{"init_std_qkv": 0.0334, "learning_rate": 0.00876, "lr_head": 0.00726}
MLP neurons of a small language model. Each row is named by its layer, matrix (up: input weights) and neuron, and shows model dimensions 128-223. Each number is 200 + 30 x the weight over its row's rms, rounded and kept within 0 to 999.
A block is one neuron, or neurons of one layer that tend to fire together. After each block is what it responds to, as a language model described it from the Wikipedia text at the highest values.

L6.up164,217,181,217,227,187,202,162,198,197,178,156,221,221,205,151,198,232,185,155,204,274,164,220,201,199,209,150,195,168,156,194,211,199,180,201,219,174,147,226,229,168,149,210,198,214,235,237,162,204,260,212,219,159,208,189,211,201,188,250,177,214,265,199,211,151,186,208,168,178,191,193,213,137,201,226,172,157,251,240,200,227,122,239,219,242,187,235,179,234,149,194,221,213,161,194,206
L6.up180,224,224,226,186,179,118,237,219,191,182,231,225,213,254,160,242,239,217,163,211,217,164,233,210,211,195,240,234,217,202,216,150,193,210,250,242,175,193,210,314,196,214,207,156,274,261,171,232,177,225,206,195,209,202,182,183,200,147,183,153,211,211,201,207,184,233,201,203,251,166,168,153,176,154,145,189,183,197,222,147,187,105,215,232,198,201,234,145,177,191,196,191,190,173,228,180
L6.up303,228,192,235,182,187,169,207,199,167,201,168,228,167,179,224,231,224,233,175,196,216,145,207,267,242,255,182,172,193,163,257,220,271,187,241,224,180,144,233,220,233,217,223,242,194,218,162,221,160,211,198,243,186,187,201,236,196,200,266,196,213,198,173,196,159,159,203,206,185,187,199,174,241,202,207,185,167,231,159,186,252,169,246,196,199,193,222,251,196,167,227,114,197,199,222,218
L6.up395,207,184,200,252,199,200,191,150,193,150,232,233,187,208,158,167,231,192,212,201,179,179,155,208,169,191,224,187,163,178,135,206,177,195,214,186,168,192,156,225,161,200,207,163,173,198,220,181,208,162,217,157,194,196,202,217,230,178,150,241,232,225,196,183,172,216,238,216,178,228,224,178,252,206,201,187,231,157,131,233,227,196,283,218,220,159,188,192,180,224,250,164,214,165,204,198
L6.up467,207,134,190,200,206,170,152,213,180,199,255,258,154,144,171,212,231,207,277,171,227,201,187,180,198,181,207,228,211,193,237,260,220,231,190,231,120,226,182,224,236,245,209,181,203,205,128,181,212,224,162,141,209,232,217,199,231,200,243,242,168,216,145,232,230,188,224,193,219,205,217,192,237,191,194,240,263,173,215,204,155,182,227,229,201,197,154,176,199,164,198,271,132,205,161,235
L6.up565,205,191,232,193,199,178,182,170,184,230,175,194,220,233,166,177,171,206,213,216,240,138,197,227,174,158,156,186,170,190,206,189,260,216,169,184,152,190,179,222,204,189,216,157,195,203,211,231,198,213,178,188,186,175,188,177,209,229,218,162,253,188,125,216,229,195,159,197,189,229,187,152,171,225,218,172,183,182,209,219,246,153,225,218,256,213,265,176,162,156,218,229,191,187,259,173
L6.up696,197,199,184,192,233,217,205,174,153,225,195,263,281,220,213,219,239,180,157,170,209,174,246,195,197,197,178,283,151,193,193,207,236,172,198,178,258,198,170,243,200,149,183,207,260,223,228,181,210,184,206,172,210,188,188,248,178,166,200,141,186,245,207,176,255,232,203,197,191,248,215,195,192,240,154,182,191,231,189,220,226,170,218,236,234,199,210,181,187,171,190,272,255,200,155,166
L6.up910,237,124,171,222,207,196,184,193,187,224,192,202,246,196,251,209,261,161,180,196,218,183,225,174,196,243,217,213,165,184,174,209,214,172,176,219,188,213,209,178,147,179,160,217,196,220,205,184,173,207,256,229,189,272,170,245,204,141,237,194,208,221,228,185,199,192,143,226,234,218,224,193,191,195,173,225,201,192,184,130,189,129,232,226,237,200,197,219,194,196,229,206,218,245,162,252
Tokens in infobox fields, section headings and table rows, mostly word-pieces of a field name before a colon or value, e.g. Rele-ase, Time zone, NFL draft.

L7.up302,229,190,212,192,197,177,196,197,212,178,265,268,249,215,206,167,232,190,226,231,184,209,189,168,196,151,186,247,174,183,180,209,184,189,131,208,256,162,155,149,207,181,260,178,197,186,185,151,180,170,175,208,248,203,227,152,213,228,190,200,185,199,191,183,227,208,193,187,178,158,233,236,224,193,238,203,204,258,198,236,224,166,244,245,215,177,189,206,174,233,195,224,216,166,199,217
Main verbs, particles and object pronouns right after a subject or verb in biographical or plot prose, e.g. was, became, served as, wakes up, shut it.

L2.up64,236,223,234,244,181,238,202,179,202,207,169,221,202,200,176,178,195,171,177,203,199,171,235,225,203,158,197,203,173,265,185,180,153,173,144,211,160,210,185,222,187,150,197,204,278,210,190,174,154,239,261,150,228,201,185,223,189,185,186,187,248,223,180,143,223,227,220,195,225,224,219,219,237,216,192,201,219,213,165,168,180,193,168,256,200,173,219,193,184,172,217,194,253,220,190,185
L2.up163,208,198,207,176,183,227,219,200,210,190,208,260,212,175,194,243,219,199,169,203,166,180,252,219,185,177,226,190,203,193,184,158,215,192,270,184,133,206,239,169,182,188,274,246,239,194,184,201,151,191,232,194,183,214,179,253,174,162,184,208,201,161,239,175,221,176,199,223,208,271,177,175,233,286,180,222,206,159,180,221,225,135,147,228,209,229,171,212,183,183,197,248,150,214,176,171
L2.up179,231,191,185,261,153,182,235,189,194,247,216,182,178,155,142,136,188,211,207,206,241,202,187,218,200,196,147,191,182,234,211,206,239,193,216,223,143,247,241,157,213,211,143,245,224,167,192,172,125,182,191,179,199,225,260,161,190,165,221,166,227,214,222,138,194,171,202,216,169,239,182,190,216,270,211,264,196,194,162,248,243,205,237,260,225,202,171,159,198,191,240,184,187,204,241,222
L2.up469,210,153,209,205,195,188,153,169,175,210,151,242,199,192,182,195,204,153,180,152,197,198,265,217,221,238,159,263,129,228,261,255,166,227,192,245,165,180,214,139,221,198,199,224,172,211,213,180,192,188,253,205,220,224,215,188,121,152,195,188,182,249,171,187,230,174,186,215,184,164,208,233,169,197,219,221,239,229,228,158,203,242,154,174,203,224,224,190,169,231,209,216,110,215,186,187
L2.up480,238,226,186,206,224,193,170,249,273,178,159,236,182,164,178,192,190,176,165,158,216,219,179,189,187,187,147,212,201,176,212,139,113,184,197,211,171,226,193,229,210,189,197,181,244,222,168,201,255,181,253,201,177,155,202,187,183,135,194,236,176,220,211,145,189,225,224,201,152,230,189,176,211,171,168,272,207,212,195,181,223,224,175,270,202,211,133,143,248,173,167,145,204,219,174,158
L2.up597,190,210,138,218,218,195,215,208,212,167,201,252,195,231,249,246,211,178,217,166,258,189,166,152,245,235,163,183,133,236,240,178,213,134,203,187,228,223,197,185,251,280,201,163,176,213,255,190,243,197,187,145,209,224,239,212,187,178,165,223,192,144,178,226,221,175,192,188,215,220,212,189,157,216,192,241,162,204,207,201,226,143,201,247,203,189,247,178,233,171,171,222,221,172,189,260
L2.up677,273,194,156,180,171,164,208,204,193,183,224,227,237,255,172,183,221,166,205,167,174,206,210,226,255,168,229,218,202,218,179,297,165,166,220,198,180,199,160,262,246,225,218,153,218,187,190,129,180,198,184,213,252,206,207,187,187,159,216,228,199,188,248,228,153,220,170,201,237,173,235,207,145,219,198,194,207,170,190,246,209,233,216,228,228,253,200,196,224,199,188,215,200,236,255,213
L2.up718,211,238,212,193,197,225,232,209,184,178,221,213,174,226,219,214,241,221,202,184,235,135,213,196,164,165,175,240,184,229,218,219,220,208,225,228,137,240,165,221,171,187,162,220,188,216,170,223,182,167,248,152,222,186,135,230,189,193,169,269,207,227,188,265,238,190,214,193,235,172,179,173,190,211,207,186,247,228,209,226,206,229,193,169,204,172,135,185,149,203,143,219,234,217,188,136
Nouns naming a competition period or record in sports articles and tables, mostly season, also career, match, League, won, Cup.

L7.up643,182,166,198,170,196,207,169,217,132,161,215,201,254,191,164,187,230,187,189,224,215,188,230,186,215,185,220,165,153,181,176,191,225,227,184,149,204,190,198,168,227,205,167,178,239,169,183,247,228,192,248,264,238,166,128,214,224,147,219,197,209,198,189,214,184,174,209,176,246,98,150,158,220,188,224,175,191,192,177,178,163,208,200,177,170,182,258,201,191,202,147,204,161,159,190,178
Leading or middle pieces of words split into several tokens, such as w(idespread), un(able), a(p)optosis, plus UTC in infobox time zones and initial periods like U.S.

L2.up171,211,236,178,133,238,238,187,251,200,156,214,203,230,149,205,203,177,195,189,191,204,206,143,198,177,196,257,175,224,171,231,226,155,201,228,266,148,213,189,244,176,197,208,222,200,204,223,224,218,233,191,191,198,192,176,210,196,195,176,219,216,203,142,129,159,230,164,243,176,177,201,158,222,232,192,163,183,178,228,227,257,186,217,159,194,179,234,244,173,216,206,172,207,269,197,146
L2.up344,214,216,222,177,257,222,227,261,241,198,216,188,175,177,158,220,207,163,223,166,213,202,158,197,132,207,195,235,163,193,199,256,218,230,198,210,167,180,223,212,174,163,255,215,227,189,178,191,211,186,225,174,163,208,193,219,201,183,215,155,180,172,200,142,226,224,198,242,200,181,194,225,243,222,148,244,168,186,189,200,178,194,157,186,156,188,209,217,156,122,184,219,196,226,221,214
L2.up349,188,206,195,197,159,235,251,150,179,165,200,211,229,275,130,189,258,222,219,197,197,124,193,167,246,126,255,214,210,182,225,209,139,225,231,224,206,187,232,181,177,206,232,190,171,186,215,176,216,161,205,245,193,192,139,233,196,174,121,233,181,222,183,238,213,225,214,209,171,204,217,198,228,216,234,232,142,194,200,242,110,165,232,194,218,220,171,206,209,163,197,231,250,170,193,178
L2.up635,206,264,168,217,182,201,178,191,225,186,202,202,237,193,203,227,156,223,210,176,187,202,190,219,225,180,160,126,182,196,209,155,171,202,227,219,181,204,202,161,209,222,178,158,140,200,190,182,205,188,173,171,176,159,190,210,239,235,221,197,236,253,152,192,249,187,190,175,222,275,183,253,232,189,228,121,219,247,204,178,193,187,153,174,212,193,181,208,224,209,204,189,249,217,198,185
L2.up714,222,237,180,195,153,221,197,210,183,195,203,217,220,200,241,219,195,184,240,186,212,159,182,205,203,227,240,216,212,220,204,247,165,165,191,211,257,153,147,199,197,278,136,188,151,157,216,155,241,175,191,238,215,185,199,203,227,213,149,188,253,196,237,201,176,187,182,227,202,221,255,246,214,213,162,155,151,226,189,255,242,200,254,184,190,220,172,210,173,230,155,244,180,232,171,192
L2.up819,195,200,173,178,235,207,214,147,199,192,186,274,195,199,174,216,226,183,170,174,169,185,171,175,220,219,187,207,159,220,245,197,213,162,248,199,237,208,176,245,230,228,178,197,184,217,180,157,188,209,198,235,211,203,199,269,227,193,211,200,211,246,161,206,227,233,209,150,196,220,183,209,186,195,253,233,138,154,174,250,271,195,255,212,169,215,212,223,187,169,193,183,221,216,163,165
L2.up830,248,193,186,239,205,228,203,168,177,170,151,212,220,196,226,206,155,207,240,209,205,217,191,203,207,189,217,186,149,287,191,230,198,168,199,180,211,224,187,209,242,244,193,197,101,198,247,184,201,238,255,209,221,178,241,251,229,228,211,187,187,214,185,259,219,177,132,260,200,195,203,218,184,209,210,205,196,174,208,224,254,161,252,237,220,177,206,205,201,182,202,226,224,248,149,208
L2.up859,208,179,212,200,209,199,174,192,198,155,192,217,194,195,200,234,200,151,212,168,170,176,193,172,139,201,176,178,204,174,229,235,174,168,224,177,181,244,192,203,158,207,239,254,207,189,168,213,187,244,235,216,158,223,175,204,233,177,206,220,197,239,214,181,162,223,155,203,177,119,225,221,199,208,218,235,183,191,204,206,169,216,218,184,178,210,214,160,213,167,230,157,220,178,157,237
Fires on the first token of a new infobox field or sentence, mostly "Pop" of Population after area lines, and In, During, After opening sentences.

L2.up18,195,213,203,230,229,185,220,188,264,198,167,183,196,222,194,232,158,198,178,219,198,237,210,253,165,211,138,137,208,197,161,212,196,210,216,188,199,202,189,273,182,197,238,220,165,173,157,213,225,232,164,226,249,207,185,213,174,223,197,209,185,222,228,166,184,210,223,200,245,224,200,159,186,200,206,165,135,146,189,201,197,253,194,248,194,210,201,175,295,173,161,190,170,157,234,187
L2.up28,196,205,221,249,210,177,196,187,162,185,181,218,172,185,147,203,182,170,149,211,182,202,221,195,173,173,132,197,210,209,217,209,171,237,190,210,261,198,169,237,162,168,150,220,91,193,206,203,193,188,227,215,199,173,119,204,175,216,179,228,248,230,217,188,176,197,254,167,199,214,230,200,201,171,170,137,156,127,230,200,222,272,224,187,224,182,174,249,193,154,210,212,212,248,194,157
L2.up294,218,223,205,170,212,183,196,225,191,275,239,249,186,174,222,208,178,163,217,227,177,204,227,206,216,199,204,255,161,209,230,231,216,248,160,254,189,214,200,179,219,209,200,214,220,224,205,220,224,191,176,204,179,209,144,193,182,223,207,187,237,192,189,199,183,134,197,178,152,147,204,155,209,183,210,208,220,240,274,188,222,158,194,193,216,187,164,207,181,211,171,197,205,181,172,183
L2.up493,171,246,215,156,212,147,186,188,179,225,212,209,163,241,232,226,148,204,257,223,194,239,165,196,212,179,176,248,220,118,172,222,221,190,187,230,224,225,176,191,240,236,207,258,198,230,208,271,221,198,205,287,175,164,189,193,212,244,165,255,219,198,185,223,220,236,150,199,184,214,251,230,230,251,211,211,214,207,236,153,202,223,142,192,239,168,159,122,184,181,187,163,206,200,184,182
L2.up496,241,180,173,163,189,200,230,177,211,235,234,234,213,234,201,193,202,215,170,210,232,197,157,221,213,233,205,195,203,242,145,206,222,194,155,225,276,190,224,205,252,229,184,191,208,230,189,194,214,142,154,184,239,204,181,202,235,169,164,222,146,184,215,210,161,163,186,189,163,190,209,194,243,175,189,233,185,174,215,278,177,113,186,241,197,190,158,195,231,181,174,143,193,196,230,222
L2.up572,223,134,170,170,170,212,194,236,150,169,200,264,242,227,198,219,219,162,178,238,142,153,195,202,227,163,214,246,175,229,154,241,216,182,168,195,236,206,204,145,186,189,195,172,183,167,247,206,174,232,232,203,227,285,198,173,203,222,229,194,172,234,200,156,177,222,213,189,236,222,177,200,221,194,216,187,196,178,229,242,188,181,227,173,178,188,188,189,218,176,202,250,203,171,257,133
L2.up746,239,217,219,196,186,212,177,224,173,227,250,194,183,191,235,180,189,188,253,148,172,201,187,177,238,220,178,196,178,219,227,237,253,252,248,192,221,204,239,212,244,218,195,193,185,181,220,205,230,207,216,253,182,220,173,145,149,192,209,199,208,214,218,205,183,223,176,217,224,153,153,180,238,189,233,185,190,158,216,175,206,170,229,193,208,192,168,224,189,213,184,162,164,187,184,232
L2.up1015,188,153,220,202,218,114,210,189,186,220,208,169,249,187,137,211,158,205,170,223,171,180,201,237,181,168,214,225,219,268,191,177,165,210,263,186,250,191,256,162,225,199,174,206,211,203,187,174,242,207,233,200,178,204,169,251,203,245,235,205,153,205,210,221,192,217,217,194,223,151,301,186,221,244,195,209,242,157,209,212,240,184,166,241,212,226,160,184,162,141,156,258,232,143,170,159
The word Label in album infobox and release-table fields (Label:), plus biography verbs like built, joined, founded, and section-heading pieces like ==Results==.

L6.up113,218,225,184,193,215,211,247,167,206,184,180,217,190,188,233,150,126,179,211,224,242,176,179,187,185,224,208,165,167,184,247,210,203,209,217,184,215,158,211,198,225,225,190,229,211,188,172,145,177,231,169,217,254,212,209,260,206,144,237,187,227,227,204,225,197,264,223,233,176,198,172,227,279,196,175,160,195,173,226,172,183,114,177,131,172,229,229,191,204,165,212,247,188,175,189,250
L6.up334,206,203,201,179,197,192,206,171,207,154,202,213,209,196,213,238,195,287,258,159,270,191,174,187,208,180,203,201,149,180,210,226,224,195,244,194,177,229,218,226,224,215,210,224,194,180,248,170,188,195,191,193,118,225,204,157,215,242,211,287,235,242,191,197,288,226,209,127,212,179,171,171,183,195,242,185,230,194,200,213,207,144,219,227,166,212,164,232,176,191,187,250,213,217,167,217
L6.up466,179,191,233,161,188,175,242,168,200,202,223,265,181,163,187,154,192,215,218,235,196,176,181,199,208,194,158,222,193,186,196,233,162,266,244,249,220,176,203,208,210,197,175,252,237,174,167,152,200,166,183,229,230,241,169,208,234,164,189,237,211,231,155,163,230,206,179,223,228,167,181,176,160,226,176,217,134,174,271,184,180,146,217,185,217,225,215,181,232,182,242,149,152,224,156,199
L6.up515,204,217,186,218,141,217,172,190,196,229,167,218,164,160,203,255,165,238,183,120,169,235,176,190,213,213,194,191,207,182,197,217,231,160,239,198,184,181,196,209,180,189,155,204,210,201,225,220,171,161,177,212,114,269,225,169,189,174,210,248,211,249,183,190,185,207,217,167,196,169,174,239,175,169,169,234,223,207,217,224,192,152,205,144,217,266,164,213,195,235,242,238,193,198,174,190
L6.up521,196,203,198,206,203,207,234,150,158,139,185,267,215,196,234,226,214,164,148,185,223,195,241,177,206,156,186,179,171,170,209,196,231,232,218,172,229,175,206,216,177,175,220,174,215,217,228,165,181,180,181,187,157,182,216,215,221,174,250,170,175,217,144,152,241,204,178,176,172,237,215,229,191,204,243,257,186,154,237,229,181,205,215,226,219,224,218,160,158,197,197,204,221,229,168,179
L6.up724,212,164,193,172,182,238,222,155,185,183,185,216,146,145,220,235,228,251,192,264,146,207,259,178,200,216,229,220,176,162,239,201,224,254,178,191,227,161,214,262,211,231,192,171,179,252,202,163,189,174,229,167,189,171,173,204,193,190,227,235,184,183,191,179,199,217,223,226,203,230,264,202,189,244,172,205,219,155,189,253,267,133,222,204,227,236,238,210,172,155,222,160,157,189,283,205
L6.up884,210,220,192,195,224,186,189,197,182,164,203,208,258,133,170,255,184,250,226,149,209,240,119,186,182,177,182,188,182,187,205,233,192,209,204,230,207,196,200,199,152,240,206,203,142,178,228,209,230,161,201,222,185,218,196,256,202,195,219,176,204,201,182,246,172,193,140,193,182,224,179,192,245,197,229,216,214,170,220,158,261,173,238,161,195,209,167,229,211,239,187,204,214,150,203,165
L6.up1004,173,164,201,193,245,212,209,211,211,202,273,175,198,239,156,175,186,177,210,196,179,146,234,185,187,192,180,258,193,171,186,199,203,221,191,216,174,205,219,203,158,199,210,212,156,168,208,221,235,180,216,192,190,198,230,166,203,215,178,177,189,193,228,141,212,241,90,151,217,181,184,189,133,214,202,186,233,206,196,178,206,212,147,180,187,221,176,175,158,143,224,256,190,216,190,195
Tokens right before a person's name or a value is given, mostly kinship words after "his" (wife, father, son) and "by" after directed or erected, plus "Website", infobox and table-divider rows.

L7.up975,146,203,223,147,211,229,227,193,220,173,194,161,219,220,242,167,189,207,175,200,232,162,143,221,172,220,214,189,189,158,247,185,186,193,150,226,198,194,208,232,239,208,216,205,151,140,207,210,199,220,191,185,261,185,174,187,177,183,183,174,230,202,149,198,187,169,133,238,241,177,200,223,225,240,184,219,180,183,198,185,221,197,195,195,226,212,269,227,161,180,191,174,243,218,192,177
First digit of multi-digit numbers (4 of 48, 3 of 31:31) and early word pieces (lev in Elevation, ip in Helipad, caliph).

L6.up52,183,142,268,255,203,230,166,211,171,176,191,203,169,195,230,193,219,130,161,196,168,225,219,172,202,172,201,175,229,205,157,238,210,192,196,227,235,226,219,226,269,205,261,193,239,206,204,144,226,217,186,207,216,196,191,171,234,169,224,200,211,231,210,232,271,232,186,201,201,243,263,190,190,204,192,204,221,242,197,157,242,243,136,255,167,219,205,245,163,182,206,210,239,199,247,188
L6.up74,209,198,218,257,200,172,137,159,177,184,217,208,168,176,132,239,261,186,239,232,211,219,233,255,205,231,163,202,140,244,223,225,244,167,190,162,183,176,203,150,212,183,185,206,199,166,147,226,156,178,188,186,143,160,209,203,194,213,222,209,228,240,183,207,230,176,201,187,231,172,164,196,238,217,184,253,234,169,210,175,170,232,154,198,194,189,160,184,218,201,211,200,230,212,244,145
L6.up247,185,130,239,151,225,153,223,187,229,192,237,219,172,245,225,201,180,174,195,175,201,205,220,204,194,197,242,175,211,145,198,269,193,167,213,178,176,223,216,249,254,227,217,239,199,152,149,228,192,226,198,224,194,167,196,189,163,152,213,171,224,185,218,178,210,229,210,142,191,177,180,211,169,211,207,234,239,158,198,210,227,239,184,225,167,220,219,265,257,177,240,194,197,228,205,240
L6.up262,241,222,163,240,210,233,195,196,251,240,208,202,192,107,178,205,170,246,218,191,228,176,197,184,193,266,214,164,171,176,197,202,215,197,171,224,163,217,177,200,186,202,206,203,219,256,220,216,181,145,151,217,149,209,251,212,165,224,154,213,213,197,216,189,143,224,205,206,186,213,210,161,177,213,212,180,148,175,180,137,170,238,207,221,244,214,185,239,267,249,196,190,220,199,178,150
L6.up563,190,208,217,208,211,219,207,169,182,162,183,149,139,200,215,229,207,194,247,234,166,212,204,213,210,171,187,221,188,216,205,234,259,214,234,166,228,169,203,211,195,237,180,162,192,240,179,154,188,198,219,215,215,204,194,197,172,169,238,191,195,142,228,205,170,237,199,200,213,239,237,217,236,218,179,237,183,203,157,227,259,182,283,186,225,210,201,194,187,205,231,177,188,122,168,201
L6.up714,215,177,240,204,216,224,240,197,200,213,214,256,207,224,220,265,190,150,235,237,208,244,187,195,202,134,168,198,181,173,237,199,168,208,184,193,206,157,212,232,229,190,244,227,189,226,174,190,236,147,213,197,208,251,180,227,192,180,175,178,271,186,181,213,226,192,229,193,182,165,176,155,241,209,187,168,196,192,218,156,255,155,220,257,179,219,241,183,193,195,264,163,198,179,165,143
L6.up895,212,239,247,205,192,140,159,195,201,194,240,218,235,213,203,181,211,160,150,243,159,127,219,165,178,217,201,176,234,208,223,188,197,167,188,176,187,268,160,200,176,200,173,199,189,203,232,162,222,227,186,178,158,209,216,221,230,212,196,206,263,227,200,208,132,181,192,195,272,202,170,234,189,218,243,230,228,181,258,222,202,142,231,236,189,221,184,216,219,218,227,202,222,156,243,236
L6.up935,188,203,185,210,149,170,209,227,215,157,242,199,222,199,192,194,157,154,218,266,156,186,202,183,171,193,221,172,225,197,235,244,233,221,178,192,180,224,193,192,209,162,174,177,211,217,228,239,157,174,196,163,211,140,211,238,214,182,192,258,161,189,226,196,289,198,180,181,226,190,189,171,219,162,189,227,194,218,209,192,204,208,204,229,221,231,158,205,223,209,149,236,234,193,225,144
Highly predictable next pieces in stock phrases and infobox fields: to (18 to 24, taught himself to), Time zone, Turnout, sq mi, not after could/did.

L2.up117,233,159,219,174,200,153,196,230,196,184,238,207,202,189,188,207,223,189,192,227,241,225,229,194,186,215,202,142,112,197,172,204,191,224,221,193,246,221,178,182,173,231,195,196,152,202,175,187,163,247,194,218,233,181,174,234,230,178,201,187,147,180,214,211,244,203,204,207,223,231,149,177,246,174,215,203,168,217,201,238,226,174,174,236,163,184,212,159,209,207,210,193,246,212,201,202
L2.up596,233,174,214,197,221,234,208,203,239,240,183,193,214,181,217,163,209,183,230,182,207,158,168,237,174,193,149,180,192,186,181,259,246,163,219,232,232,198,220,165,144,191,217,175,173,151,221,195,139,199,165,209,267,232,226,187,215,201,215,239,157,257,207,233,228,204,160,179,214,206,192,183,234,221,223,204,182,175,185,219,234,194,192,205,233,140,227,169,224,158,239,178,220,148,218,188
L2.up725,194,195,253,183,227,158,203,181,157,129,176,205,216,207,164,181,204,168,194,181,227,207,210,153,150,247,210,236,190,209,188,222,233,154,206,176,218,186,228,198,217,200,206,220,206,164,223,198,203,220,259,218,129,201,221,194,210,155,169,174,178,177,155,184,246,189,204,202,183,216,288,201,221,179,194,262,246,225,175,176,199,192,235,191,178,153,201,158,189,188,199,183,176,219,209,192
L2.up806,220,175,158,197,186,150,183,128,173,111,158,226,236,184,184,240,266,236,156,164,196,171,257,187,153,231,212,194,172,202,236,212,230,199,167,198,192,214,192,243,218,196,260,214,163,183,210,108,203,202,201,216,192,193,237,256,168,181,126,204,197,153,213,213,191,207,206,195,231,182,216,201,238,270,171,191,157,200,166,194,184,163,225,186,159,222,212,200,184,126,199,220,193,189,210,208
L2.up840,122,141,242,169,236,182,196,181,172,197,224,232,223,215,197,209,171,178,202,202,231,194,174,228,187,192,161,181,195,188,261,191,163,193,206,227,261,202,194,188,219,203,209,192,186,208,249,242,194,247,172,171,205,192,169,199,249,224,230,190,242,183,218,188,223,160,140,196,196,244,180,233,168,195,173,193,178,188,173,228,200,156,210,171,161,253,257,146,256,150,184,164,223,213,214,179
L2.up848,201,156,212,222,202,165,162,191,218,167,253,213,189,180,211,166,220,200,202,157,198,224,195,204,172,228,191,191,236,250,243,208,209,252,190,197,188,184,224,239,248,163,204,197,257,230,171,215,180,215,213,209,207,191,171,196,241,121,237,119,147,171,235,133,190,164,170,182,156,166,190,168,206,218,214,228,231,239,209,194,174,177,194,154,173,192,221,289,240,191,133,194,203,183,174,220
L2.up963,253,167,193,195,160,222,177,169,186,233,215,241,202,208,229,226,179,185,216,221,210,163,204,197,243,190,152,137,203,157,189,192,216,186,233,197,236,225,212,206,209,207,238,240,149,181,198,224,193,239,153,187,177,176,220,222,215,212,228,195,201,208,185,248,193,246,147,226,192,197,134,199,228,142,225,175,242,205,223,195,215,160,193,196,182,220,206,204,153,159,200,201,216,195,218,211
L2.up976,183,168,182,266,213,191,212,220,164,200,218,215,218,198,205,201,212,197,196,218,260,229,210,179,195,267,178,181,223,238,205,231,193,233,218,189,227,206,226,212,195,193,192,234,183,155,238,214,191,292,163,224,209,177,191,192,244,152,185,168,204,166,234,170,185,190,174,186,226,199,225,161,199,157,189,271,154,197,142,273,129,182,170,176,177,218,202,248,175,191,161,270,209,194,212,175
Fires most on UTC after "Time zone:" in place infoboxes, and on words ending section or title headings, e.g. "Production", "Gene Shue =".